config.toml
hidden_size = 768
hidden_act = "swiglu"
positions = "rope"
bias = "none"
tie_word_embeddings = true
init = "normal"
init_std_o = 0.00556
init_std_up = 0.0222
learning_rate = 0.000642
max_grad_norm = 0.5
warmup_steps = 301
decay_fraction = 1.0
train_tokens = 1342000000
MLP neurons of a small language model. Each row is named by its layer, matrix (gate and up: input weights; down: output weights) and neuron, and shows model dimensions 480-735. Each number is 500 + 40 x the weight over its row's rms, rounded and kept within 0 to 999. Numbers have three digits each. A neuron's up and down rows have the sign that makes its largest values positive.
Before each neuron's rows, "fires before" lists the tokens most often just after its 100 highest values on Wikipedia text that the model never trained on; "fires on" lists the tokens most often at its 100 highest values on Wikipedia text that the model never trained on.

fires before: " ", "1", "2", "3", "year", "7"
fires on: "–", " to", "-", " |", " towards"
L4.gate1115:526532494543408508530507442500428396540482448500446562496478438530480514451505463472459459470492477547520515405527402524495490449474519497518529510505508457460518466482500484501477458419540539479493458598465445455448547488544456428477526514559553498518590524481468507508519439477501478485572535437546481533544458579458569502457508547514480501477434546528495475479529540460481493521551504449467453497538523388532439476542548485496499446556519488533453558532462486486509503524485479489556528551500525501500500488549542485498502453514516512470510605580587561564502512487543507469450461553513420533484484511505510436505536490504551486451523469560507507474502514505494501496450482512484559503548519468536547560522496426519464525545498523533522648490522498537481530441449458
L4.up1115:526421414486489510522473493505479458515496505549499528547406471507531505485512508475519539474494403478537468541499514537508464522469487500501544453480436505494540497496493531507465513531469583452531504496420536420471514455576447452513509478510553550471512498492532518474516490424517542514474537521508503496541470538578446483464469499419576522487484470469495485560530471436458498435546506506555505556432490497438490451585514474449563544502461468480515523531459501482522538507495476476496480484461537556506573462509488465464521512490536482549504535440455514562583537487545510401516465462423466493466463532511502495495527479494450494541455473516533469512503488484508483539498573507476525453556525569506468553466501506457454476560452574570505455504512521564541509530579568
L4.down1115:550498456525479505553523436520531520500523462494472532562548469497440564480502492462485472497557538504555450479492605542476492540579520443556458520543456518602435509487507542497449483542488467498504438540572446518457504532483489469459496440522386482522497463483561507449606451465459489476486525420529509485483462512473520516455451514542446527525459469485434495463483460519568555589495489444472501484488464523531572527496591462517516476538487534462404495404507443452533523468500575531478477529486528603493516500471450520481502442426544480489572492454449443522482496434488533505576503512566460485492556525496495555456535452495489521458463420467529569555480510552547497497523488481578501460514476498462510420561472524496430492433517494444500527524473513498577518432417478

fires before: " |", "8", "0", ".", "6", "5"
fires on: "1", "2"
L4.gate368:481485547451493474501481476440480484517504526492490582521522516506475547453445520499472546419465507533492548521440547475476437476463434539511521498551504488411462486497428591490464520552513579383460463432509460479421474479471496528449526474499444504501549423501501438514542489517510513474460497506554484458494508473478543466552431504439445441413512538402521530441480423533465517555556649525466458506506541482562597445519446474454488468584547526503486478473495480535451493504454494458500490470522499496471463509505591556456503509485467519502528462440497529463458476496499472534501508591527421498550490568564474460440516454562518489497504459540549468512491539527533468499474604549495563465560554576510471538470514497563483509518465484496553479534543502487435471526523442
L4.up368:529501579448419402497452547496523452461402533578532432531449550469496461565474484506498465572488545514602458515474553526519527505532483559384457518496501495522499494568505489481457507512463573529505515515488435438543464594486494489495528530403487549489525474431513475484520592517487532514468546558541435536496485488510507570572517499440473516412479502498506523486482556526516537467506475560479441473475547571438546457531500482518592512547592497480467442567508585564523415534469517460510491449484453507469561463476520463407501429566454601454453449476504503407542551505490471491443552488472544509457468497482506497469454496487537558436593528494456484531554468440572538555467559567497506495594475522513506521478450457502478489513494463518520538457522496432571491540489488
L4.down368:475500525535427507432512519518488614552505506508550528522423416511466489481459432500517511479570491605458480528563515466555507442436509564550450514536438459494531517538497481433481570527521429498541519501476470515473517478472494529471521620516497532529568528462560457507467480545467536454489537440552472481488500525482419493456520474560453568508536446478479482483459456591561481533487526448450444505541524466505490471483477464535496504533515532457492532570494497495439474552523454537546478511499503515407473574464507446518521493448487517586516511562512435565463442444486511458538441498473444514541500488484424484501490508506467511469575473459514476499522471403544485534544494488476589460531406528564486461549473469539540520518560499615536530509524495496401497492511497

fires before: " ", " the"
fires on: " to", " and", " through", " &"
L4.gate760:432519482546445572522492475455472536533502465522564519488430524531516477563577455439471457415551539439467589467474511481491457515467502522462485525471566543530397512488514583533500494494546517534507473473538588475497492471451475509425537520525467542515433548424495508483547518417517434432461521447517543506524448509526476538475503509522537513463478518528493543560483461523494489450499512474527529469459519453564538456512538520518435501483422488553559399512507480467513514420496484517462511574475434500463569422483520489492475530496570581568542573462514490509462511470405506534512478574506484504444542530483515507536533564457550472520470539507477484492414542496470501413480503515475460500488550559534487504533564520425491423506472491618471497548532454491441459548486621
L4.up760:460474468431490448498502501515528540503477467567553563459547475578544466541443534440563552427539519461485586512464453508539565471550541497468493522493527482470514528589447451557465432467490495506443507532510489496488565450541527504475512515517463408513557491500431477566466464445466510541513503457460422456437507525562499509497467478524555489487507409507512465492523521477527527450485478588517480452504477526539541426516554444597590459427436500500473505574495464490462493541459492453518460465500512537548539545565543513544504527473513551472525480464477493508512561428468544445475568531430532521426496503503565477518527526479536485497464517513469480423499556485493486482489461501578526510511511416490535508533512513527493521467503571512445523440505475553510481474488524
L4.down760:502495497431522438518538491520580499530474509583507495539514504507465391464480498536469514512431518564462520526444443518464562527503447551515529543528443436513441551502450517498400490514447500496430503527494517483472512524452524522415543590529465440474527529539602623539504495485449512514524498527483516484563546492471494519434493529481480478475562537563499501500452519483500439539466426601521539553427514579533492554550537486506523493485468525470540499511475539519512421479483476490482467486547513436551470476504525568467582515468511498444520452496524490445474538401488521469566483525533453487431532509561441531473477409458469477507461498472527527540472493523506508522494505540487503458581504478481480470565565546492459431489519463527494484550529509510553405495424554

fires before: " ", "\n", " TBA"
fires on: " |"
L4.gate1191:477532488551528537505461499480441464387503495485479492445549517579505480522525429523468559464557507501561541466479466442443483472483584493486526503474439480500508525493484491474509532468458467442458499520562495518468423487469518448536477494514487580494533575469394444539540488401427484567506524515496459464545487488422513511424554513461449424509490514572531518529511511503558591544505513461496439465518464464455495489578484521538474480566502493548464441442477447492557534444510447473565469472552463546528453513450470496486496506469512540486499517486490558462502541525542437467515497488392548532518496506491469495539496432511485511512467473417475522534464483553475507457492463500517560505500425526547597478526450514481439494568474533534459561474529497552508495478551495
L4.up1191:543545481541476555508478474491508511467535499471462450409421499458530465465468510460525423422521574565480446487434457479519437493497535433537579505484517546578500485507455548447515532535592458523546507488495532427522549534470527505473544502511531552427489530523491531517478542529532500529492502509475499498535396423454447498524515494493593537475485519497457485489523516498538473526390448556486504427455527459564509549516539464461477548527442561518508565458517522454531523563463496480497461516500486510543503455464517483511507496514526494500423482513538434538544550491506510465505506516508519435427496538488466524582502575471523537502508421562495557496552496491402454538495514552526529479522457428498506503435536517488504528520458446562473498527482471583494448489483521
L4.down1191:469457516525461509509562473505534438502598495534442497484488453504479413460499448469479458412454558525471574470538481474493548576446548533506463517405460504485445449411489585496591535551515566538551475480549488537443465514530542561468461565559473508526463465509503476432483561532568516448601546460551494506459471533588554442466479462488472489465490419484450493559479492503516554497482528487524507526469494473523461481535491401438523441489501481494486484548508515481514472514470503452481506607554495518530545452480479553546419459592567498526485566553583468510479452558469493434544525559522504494476513541494532547549485479498538531479459521541514492506482553530436480506491473524523457552514470466484520513456508496464500496473451414523490423536452535568536523478498475

fires before: "1", "2", "old"
fires on: " ", "-", " most"
L4.gate976:445557430496511460551494492495475446444526415500525485564558492487531497528493533573498505502500391554520518530512500514437510534515552526476557484425518510482482543457501432471492565500443555449491589472459480533583485443482457446508505544565514506470493505525490530561505483506507497445477524515517498548569490500469453483528506471544530506509503528517590497484582540522539541531497532513488537469471496462468561423552540495514534518508536544486580496494505505511506485619466468487550470545410492434486505537452510536505478518466476453521504443460575551499510505447555482415550507540523551464504496441439577557508508447541499487536405470515499518484579446461458481477473465519443486507533490511471480494468549552517503501511451491544517547541501561481552441470485561
L4.up976:551434437512527480483475514588470533495547505499473553478486506511456501517533522500461511495513539489468483489459534539486554470544500508490574462489421469565495455499483464507505475539416453565549488504488563562548425522541520500499514505523503455490483468491505499555503476523446570431476489567425499459473575531531491482547471470451476560591506517518517459435466480484471479505473513485513452446512495593362517535574494503480463519517471481452480557468456487441476503516452440459532525496495444515525493520561613496441513489442598517459559481547390449495544419517510522471530516460492522497486427455473596542471553512515478455479515485471473526502450564514491462527514497479545529524528459355485514497493475469444497564446501497581522485507468481484538569479513510
L4.down976:561534510464507536486446580476594489498417492496498440533544515536461500516491546558497477455427530488533594481545415495564440509474488480540485507484542514499524490435520454561482473487562481538516454524465379497508432525452526402390571556483456497511596540510551528544498504471541536496469504496518470453549464538471532484505510467520487534546452510538493450468527502512488476572508433570573469555453536406550469522480396452511484547531447507491520497493473579582422508494401524446502547485564515485521503498419458550488412473545481476569489537490473528556451488518480511630518472534505416456452519483507444470504506489547543478443549549523521505430567533536514477439512522491471483525485478468471450492473446448487554515463470537481506507482489513517586491508580550

fires before: " ", " the"
fires on: " In", "In", "in", " in", " by"
L4.gate969:481438525513472497463522466450457473462514460549513550406445470546541458511480482500522549543477544449488584574482516461448550480527480406487453480470513447557509515483524465496453540531407484544531498500514487509486503535420539494441540510480513500552505572554506526492563531475495556569435500437460459547513565528520519580487531524498533576490551541461494494502529515599543442505395442427578444547458482494436523486476511466415457502447506535528543523562496528477491562540436422474549530558462442487471501497469508560540490441538512583533534544456585544540546509411522509510433539463449527473478546478406503498541488488470569521536490500507441450480518543504483497550588492444577488441509510471443504491568514485446472496507502529536460507531459446450460519539493492
L4.up969:494536463494511509554523507475512463468451422556485577509520582474479468445509474443573550438476597587441465536460531461501485473562466482507426425501490468533456513550502467489457622539434471464523511500504502458533497499460507494450478497498515529485488527527409548558553618480454479488450471431484444499569503450528483502503508450513594507521536478471514521630473466410534503503444490484531451443463506496493530510500545525517523499492517455438434450496431486498472462514584566519607472496467512514526526555390527520469481577464485579405505451515504541521513557478538549487484475501471467524557486480542528546538490555473520518474555521565420490494503525462441473501474487523548531452550521473447504551521505533452566500458486477520526515441468519544412493493516492
L4.down969:452475519502545491567446504460518571505545463524467522461443537502480462471527592562487489515450571526448487467505473475497581456519537571490506484532450503462527578537480515559458488464508490476530555495503539530479526430417540528481538469549467467504489520478502561439514562502550480472581462502497445457499525566525567485558535504481509441464490506456592455493464485475553433512554514531485535541427526584511483555471513514581459469507495541424526481562487493463501509547453519402471524440511340555616482516518488507503472508468445473472555457455523542491493521499540498474437503481559501480481524455498497506519575448554489501445507460513473481524435460512584547438552524403474480524517537486472510488545477481526482497486512511575472492444449526521559522575533511

fires before: "1", "0", "2"
fires on: "0", " |", " season"
L4.gate1613:499490520523439521461539514461460448501448549460433477435469537536503551592522548510480442475458470566452561500533476438442486546488436504480502527493495492515491490479505453436523483507515511558467505454486525526520463493506379409529514465507502507429498449455498460558538512478460503447513442480493562557575514546457484463477519492532457471504449444490488481512545460513477493518431499503494484468440502467546424483555464450434493433524507465529520384512470463489473486465576492568493529547482506408491474491506508480510486584501554500539545440484528567414497500437502433484506481497463528461483506496439538563460485581536515542462408539571463498469497482439475485479502525447505475491484451487539524484498498528498463482545542473479480540516463496550567487508501526
L4.up1613:519506543496523529483483544470501543602507517465500437498524453469490491575507512448533540453503516504533529503496603477516469512553420545431474484516517484517494507430548485510440499513444503426484528487513531582477538474502489553600517527445562455499451474513490510503509455498497498529500411463458485433540460456454481566497563487490525471466509513461507572467503523531423533450461507510510470510551516527524468412549536533449548463547478494483484470466535545555490528530573503478476507571529570434532445549508508398491457545502430459567518479511459450432560468537493457566472449472554564554558514464516526533471501495540544516514504472489423367497553502478463490509547572482512512567487477579517454516515441522531503396465548471518514520496505478548499458463500469
L4.down1613:510535477432540571474537535508512456465501479451616444513595440506454452461523542529508559423454481466443473583456548517465487466516550482513501475459467502538524540434470538595507494504496521532519419546457447484567499448488486525495546588522549471498573497522582499454502431542497410504538485564527467491489464558486516517492577480537511498547478466516524438466438405486478475506539473493562556483491528490565519560407495550542489464535468497519542471535498451459495469549526456458451505479511511503624541454471507530494501450462494455557488448542463561464449495514516557501388584519538474584480472459560450468476456600547451478498509551573515496503471603490480487488549473529588504544470556512491556527542469492530491531505594498465489526493458573580432525499504394

fires before: " ", "0", " (", " |", "1"
fires on: " |", " ", ";", " /", "–"
L4.gate769:483423565442513531477514478507464515449490551466517522529435506521516505495537487480529535511448471431539469519530478524515474483508503545506545528496488488496531513460434485489524477474567460435525513455520524506496528384515446567526583552542528509489542505485508467475524439505512528545475500459522462519483513493492526434524516497490559522415516538508472516546499459546479525506453485459522541551487509429471556443572438492518489409454456517610507497598508564502515519458513540408495456484503463511519509623463440499526507579488446513461430507464552459455489482512537474558524493489463538517584544522443485443502497460479455498457529483462513511483542512504454486483544522499458443545483529579466520589510463457512534566564500501481540501482529441525494511478518447
L4.up769:478496428527454463505486483492591460517512525542491437516500529470448447452500543570469434526445452432530516526563449510568506527527490499550487491436518484500484465544430444467479541540498570491493518558451524495548545563478499520457506520518518443539545431489538509501540543590563441488505553467566468452581492495502504465503472600473478549527513433514452462558452520523455455517497586487530515549543554519550440485556537470512536490561452550503393555435443505524531502483493404578546475483527548546469478465538492571516482511491503510525523499529515515519490514537542492511513519547534538470498418531466479565556510464462502503525515562564474515486489435496596521509490561538511480476506493449468516494490448514568508495503492543600538567498469490506508498441482508
L4.down769:454477435499542536497521532508456509447520523504448562519535443498507500469512540487431498491465512499433470536511498493513532571524571479467561497505508524497466501463444542491549474528407470474513495530456463472463473521480569463473470494612522471501563514550534516542544501447443537502488469553407448497463535466506514540506450532528538510523574529523480467505503478485484535515480485496471480517473534501441493481570485474469498456436451435507525505496535486533555489483495511502564493501570530507377524539434467523499451420524520508528457516468513527523531473572520444540412407507495466429484548475473566496498492565444529472498552433465503556563506503472464505518537476487405549520438520562497472462479467541479514547535515444520401447487480509579478513510485498

fires before: "0", "1", "3", "5", "4", "2"
fires on: "2", "1", "0"
L4.gate2028:536510467556476489469483562510495461428503509468503431561542445504507541490548495533502476495542526531482519573501564486553474506573474524520516451562540541561522476560475414447462531441448477527443582515474603485482429478505501476460494463563547481469570533451472481544522494444522544434475569532466494536497533531514426453477465489499479485474518459474530543482493451530543485555496524443472558558462555507516544469487471458553482561391421540526530484517549562454589483467467482525495415488507488517512551472446549526543563542575536503581512474502541530509508579549524517510532451448483470499490538533547449511543577501558480503450426556494581564567495501478441532467563452593507423506501472486518532452448458512505482509537491493561499422515503488537477447510508487
L4.up2028:524523433546463638548477510475435519508501477509465516521575538572494490391506437537508497555490487478585492511485462490523454517449488471489583490517427507552596450495500465515516531498521445465515512534448466498552525531458445429496491483514500490444487521524409549483412497499524429503515467516484468548534489492507490458505541465472543471456493531536463532552433540490492508564491564529503507498500554434472503529464502470535495550377552473518519509562552508466533518466490488565472511558446470524512550501429442508515553449508480505460487497502486469525556529426562544450462371477515482550502511406488523602481572527502527508499509397509549486453461501450501454474484485372580427510491573496474465444460530566545492470490490510505535474504472479584482457503497532
L4.down2028:537544539437453496550513459456498524603420452576495533558502517511527522450530475447507458461505496477475463497519555552484528504470478509521491503428492424475451542480478435543508462523504505440556498495446448494571530510559475457499485511496458500496426501506522460526628514551462516580485551468466515487467461501430534484523539498497451514490488533552494490477507440585556505538514528470604522475469548500528558472484467521524490508614530513385496421567511481530461430476442489546543514556511433477538469475491469522526524565431460493461429511519523492494449460434475482476500451489485574510499437523506521517522454500444538487601457466430495458486489507557590539484481515432544497556522519462556506375554532469536610502499487562524454412534564501525522509536540525

fires before: "9", "8"
fires on: "1", "9", ".", " Car"
L4.gate954:558483451494559460497491448540488505543564489514540540477464543483548526526514553490477471449585410486523511502455479546405454456477545476521423477501498436535533519491490467582482536498489526515530527475438546463512482539501491482540471461468491554497497444590545486594508496504479525458473514501497421476457528486531522484484552542530526482526526482519445502519501491568523499526439547455438508511415567536415511465471528448448545495438469510499472493481564518519482517425468443476485487501527506533474475510502511378545512476460552518524491486468518463430477468508461541508494528524444466519503516482510430500503496507468473445508481400484534480496528526594470491468473480572499608526475476506507512486527505488527434500503459497554470502491512476503463494525463498
L4.up954:504468506472516465600463493463529503485536485487493466480427515537438418592421481523574512500464477489477472524507518451465512496519506465493495599525486506543435488444483528516545495522475447460427495450516470573536505533473559514552608421495485529498486498477479387489501516491488460545523538450481463481424471472521533504491549496485492484544426509483506563457431529493502498517505491453538498507464491512468477458449562511524511479501478460477480513525511456524504496484477536515497549448492479476500487518496534476476460484447515519530522538534495462579504547512432557461509502555502544508445559535428504537566512511461476522511483548488492527529480516450464529478352555524497507512463484542486484547434492479485472467581497477484437545506553537515433507511520487
L4.down954:464465506539470496494516553529495526495468413482549455528489518487526470504531542501507501526463501444522522555504498541496507497473500486507566564475488531478468552465458495471447467424522550552464522508491474447513533529467463492498525503527610539572391439497434481463524538452468488496574478492477456500554476493520447461548537516485500488514527580572438463516508546446460488513465528483519495501499574431505542456512473521456553500419501562438487576507492485486577481483564456562510499467460525433547412522602433464521517541520493489545480453538441494479517472463527455451524518494489541562528494547503495532423513529480493478445568472528508546507491482499492479519506538494491522513550447520577525544521483507521431454461424455616512486493431496541545538422505471

fires before: "0", "1", "2"
fires on: "0", " ", "+"
L4.gate691:575492496524526566543510449490463535526488487525562502567465511517458423543478463509459494491486470572537502500446550460507529515457534568491535483469499504514491523439479555518522488430442542425454515590459482517552504540583508436453498512504574458462464492478536471500516562479523459447458544441477469549443509550517506515505512541533473477498407488522480599543505487506547530407528482563445535484495498488407479513540502433455511512566499484523546449494467480487506484534491584522426537515520510444460412458499469524528459508571489477465502519596484506506506415463517568468508494470513443514470539549515503486442499473481552536503507499565544491552427504490444590490529533468524456480532504514533478501511493460507514535535482455557443503524510581482476436499513525
L4.up691:495510486497492514472518505552464486455520495484493392508474482427525538566518504583482507467500465487439491474565420538480469522449488498529487509437442517513467536509513502473510494420529408504566525472543496566532355530480551443486511439471478481409497591511545436512521457475501595574511494560493502513507469473511439488421465510458456477523524425502552596508537459537486530499466497467443506464544490493534541487452531459520465484482429477494489481423556509468534526484499490439473497492468530475508482429433528445484527508531519528483540526539498520484471541469447445465476610553519485514493538426515528474450495461543567466466469528451425565536534529570405507507501474472538583515489475593563538520494531414487533523466434487490467458503471507522522487470512546
L4.down691:523480475499478528524423495506515506574531496477530519446460516564463442550561570501551497544537528536441479471517448471490494505492467558600421516535506477425472447474479521471433442391592403448477544543512500467522529439492442452405499477480571486527550484506554555427501472499505481554461534595491543521501434474481493497517515481467480461477525548541480484443529482458470442418574484531552557509525520472486548581498440513513547513531493490516521508593485486501490495536533501553420497519529511560510423503508491562513483516473501501460478530505492507466451496477539500460430543496540544530455593536519465478560542462508493471519536542553502509458532508376448407527569505494488499481499469424483497505528561464528470574449451493571492470506499535498535493548524432

fires before: "4", "9", "6", "2", "8", "0"
fires on: "."
L4.gate1974:489435519423507505427552518472488510484493490449444466466503494482460449465548523551562484475465534510505502443493590402511491439494480422545495515510560511478564484522497487489433521536522591504461530489435508491415485506511450490476440494514457539517485495472518466476481544509531550489498533419448515529487512525554481601468573425490451534505554460488557525498535554545497466550476499461466468543476489534492508483579457482491571478518490458551581474566464510501535477501534547430581483514496496453516529402466498471475575469507458541467492484504520550459473479477421486478511501493471451520494532462481444529524513503474505453575555515521497480539518479527476451521548504533516505544555430527447549511457539474479456432531438527517470441546495485449545492526483590
L4.up1974:564528531575474442536478509518484480559480446521565509508514460512534475485545487533436467550504501452466552514463593500479495556535472500485455507459499451487448543541517502463466490524521518458505483505526456503454440505510566440474484503556466488445471468466475507504545501449481580513492445438530486548492470559515474444436507451509529503488537495466417519588485464478555475522497491500509494524567461427509557487454566469487545505446562488461480498523547507530561476464545508545503550466514524462414536489540530418528492464543564472511505555537439527507502470503551483538483476467514450492491537547449488400558496425417488509456460497423471491500517523436560514516464476515536488487505495515493392501463506536501554545532477490471577532539499594542527491520544471
L4.down1974:481449565412478461456467518449451548539456444476513482462481511588519516492534547495459521486501530426455496511483476538507484440513550440535474528474562505473523534427509521500477450541579496512459511483509542514537520479485504473473496554513412489532549482472579587428496471442577514488521440508473540572464541514516504535474495508449447508512560437548478531436491499519468487474496572509577498557480507448520469562603493511530521514413520551531484480500504410463510478517544605503489470500477526527484444492526423452532491526493470515521538513438448484554480430507523540529532433518483478523483505421451514454559456449454539524559537512528450518461535513435565458564563492547552567427495449536504453529585461483541457435500419462525508430476483451471533522471521533

fires before: "1", "0", "2", ","
fires on: "0"
L4.gate572:481475469478484510413532541398451521474504540478548458548486473527440524490523535565461514476484488467517530545447623436419492506581523497485480537456447502507558485545516504572497423491480478429495535560490507472573508499375517443497585486483452455516486540526527488579522457544469520549441526505541551524458518494481447470497474466473473586470495449554491492517485519531508474488396518549456508404471576530531559536466523539537451458512466504545522518510522521482493549517499449551471501450528553510469515567491497531498539501467523484499525493479525471446531493491573487470541498514529511521537488486465527488529483482497482561513516547582535461523515518494535545544547520571479500511533448464459480469482475382497488489478514507517509490418501478424440496483486514
L4.up572:547458469447478515478556491499516521550495544510470506489488551529556520555492423495491522422438443522485499463481586482447476496475444472471523409516510544502480462502517487446548468481524512464476483511471541517584502451547541483554505483524425502464476509479546461398485492475512510448525478528437536491497574475496487554507477596464484436479460524527480482392481440453463444510532447476565472587408500494487475507586503510571430550493495539450451425491507426558470486476460568527488498493454501473532488535472516561422456503607547540479472634490434519515405469492435532473590510480487500490467545424491471432510508512490466513506498451494507384545491473482531522450515498507484461497532546499530441447547480507471523511467456490448500463524523535454504534475528441
L4.down572:433514491513556437406527524443526523476525568547577486507504500484506512424457516472538522527553486541480506494522504505523450466513518486443500523444515542521549492443481532530477584445632522480508446490431469486428454501485480434518531512471460526517515479617504502483499501422516496471561545476540498445532528502491524473497441497531414499474520429496542507425505532450549477516527397479491558455500489523511484494487508501545487454455510456478475433469534466454557501555520530449444497561495465474391527549438524580437503468477522544454523567485474558517438509435510489480488481502478485517547531456461447474514534529514545503447520547485525491476455441502544498532478510509489422533551512535528494496498471508472603526487540490558629454515528523537554452466539513

fires before: " ", "1", "3", ";", " Platinum", "2"
fires on: " ", "|", "×", ";", "CH"
L4.gate2015:520550443489503473506501451507488524418462448520519452527496542560501536381497468586446522462525496523502459548493487474442466457461511528486585539559512517453508554444511510479505517538511580507533464486529489429497477465485469538585515516560495444470570480541516478557468371505445470559542436464497512488483454505561519490491515424515478393523458530448536445458509424445444437489559469478558541492558553492407461457491507490544479513505525487481446540495441563529493543531547509499486470560471499540537506592479479535489514535495461520449420462549446552485465422472491468525493466561506487511451465487559543464529417534516498466508438506432529466435497446454551498443498487566505495477498495494476503497483370483521477548429452517560511481505539532455489550500514472
L4.up2015:489472530549525487559490436534468506472499531508499477533524499504528496506559506555475426443483542510524561494488486486524514511456503524509552527587532542474414457546467487532561547532469526533493564446512481450532471387491499487544493481516453483539492504497350485501502485496501487551462507475524507498526516513554439546537497576452440506529484531489527478480528508503455465522515468494481470478503511466456505476512503471485530548444525489588480509533506534475566474477454480478474483513491665511504522504471492521529474521472552486518447517537449560434449483464473484483545440593464451462499542512578522467498530511421444482415468543493525510466504521509548500481483496512460513506465556520515505565478518530494477518495513564580508485468523448509444454463475499
L4.down2015:530526527423504558516482502471561472424449547521516478487490476566485473454513565491569514511552524547456489536449537472448462460587475500539476488508468488518537537486500549475466507510458510551548590532451505493514473527494472462467549501507510511481552456538487536460437453538452534492431526432538497499435526505467492542485499460494536434524517485487463473428538520499500542509505499469538530532484502446527538530457506482512464417443529456546419502444522509514436556506447568519484506450564401505551465496500487473484472454524511500490473555510403489526528467477449513539522538540480506528445472516508511469458495524535524495586529448550553500570555508542527490510470446521471522530500478475509492451595499527474581536514517506553509512478514509512497536497497452

fires before: " ", " the", " his", "-"
fires on: " to", " by", " until", " of", " By", " and"
L4.gate654:548534465453444480502511503466471514454540509501557519483511520481548544500476501548545478482429454472519456502501474478480562451492467470523530537492532501538505504491479526509559449531512477467427512409536512520532507471471559557483486493572506518448547536430528447503488452527574514501502582487543507590589496450489545542430528497467509500544485498537440523531449561492576428507476452527528381436524507506498417469570533474407499488577426536455493461559531479467454501509516470493442488533517437474533468443574479544477520542538501531475569547486485440494529512417506550522439529504512479555467516477525495561530478548491476504587522512519454521507463534478478442538476410558549511421534592491457405500552504472500420491545521494541475447452497501488538501542535502
L4.up654:556453526412478524490515475559489440534479407557521510458517507439531521598509510521464538525520531450476538479519483454474427488523526428556508467588561398527446523495457514491529429534502571479496430505513436494546531472492435481459468520501497491448508508508502494429512464432513479459546487530539523473579557529490512560479538456518510470484515468483483541482510470495456487499504469486527535482524528532563581505546519542515471413501538411562530503557428486486505506484524487482576548515491532472490505497475547518479544531522541568390490519513503489450497500500377466502485543490482399506475548518498484502434387525457467434475537557531426522450529457528527502497536505460488487512484557442454466514534579522494474500457584489494461465534470505573583495455393461
L4.down654:456542533476506408518438601463521505474549529553475495519587530521557503561503456479528598518542527473523505454491497442551483473454464411484467484538463482481524493543540464488444520406458489477551508586439438512511494497488505523461509503531514505469494512479549526476586509459479499493562482536426486473568515511494482506490553488457521531546552568493475571452546488537504466560534459538510530559501574472482476489556525604534527428540433489488511503531504554489505512485487528497457468512579406426508503449470551540451563528498535528470529514518421518488543574497470511522527513513508511440525533527534497519473467527445531424480497492448499475487490425515570566471426480485478545539459571531485495490526467492508549503524528484498462556524483468458540469555515517

fires before: " ", "0", "1", " (", "2"
fires on: " |", "–", " (", " /", " ", "0"
L4.gate310:500547466490490503554454467425452453459503502522502542522569436540517489496511500558440546497463417441458469547511461462443470480512520495472501525567512539562505496534466525507531568504429510565473499565447472469463536518487509526487551537474496470459552555475537466521511460491562567476554437470522408501512503508415530478513558570426503513430551499481469435499436477448525507482475479496454547491532474517473537614523490498511511459512503525526425527513452536551527506493512493532433492475533525544490407517497511498514518521476511493529471510471585532484426572466526481465492522549518534557509483557489447566479482495504512463425573521512540498456480534572556502542514486482468494462472513416493522489585435448519583458448425545544492533517532483423426520505511608
L4.up310:471531442580439423473534484601514516493483540521454491517495468543537557400600534487457476407508486555497529519474522511509543504496481510493501533541576484472556542445622520538477504484419493564515520527463515464499520515505492488468505564488525527473501424428497472475486586514503437553455475473566481534515445582491498476554494479567433464481519454490569474491490503498492512489524516491509535445460557475459496480534476651554509502499422450573572542502415475458483457545500482489466484484413463561479477483478477500415497502490456529513406495490511513534443532549510473408555446457464501504504535562516492494530514533450562428461492482497532551500505570373530490474553463547496587527536477510522535413519570552478477507506513477515470572497469443521494474507557503
L4.down310:462497520479567523499476469501584517522493495444487518538561494492514443536484468493516514484471490473477517515573492440499467498496474525428429552508425509541508497548395521472521490502504518527471448509499477447551482451517528521504544489500471466515510537555547542485452485487510458455523492459501472508531538584418474580470470502491484609455584495535503458525461451523572480431544492458413498526511438484507484537530571505501536436452482428499526553524483465491462524550495514525552484495445511480381457521530553547529544555513527450462542514436480422496437558487474589545452523484509540520523400564504475526487527490443523463450495456475500571494499432451542461552533435497474474477507503502397436577548453437596477486484540530519507552514489557525477573493480605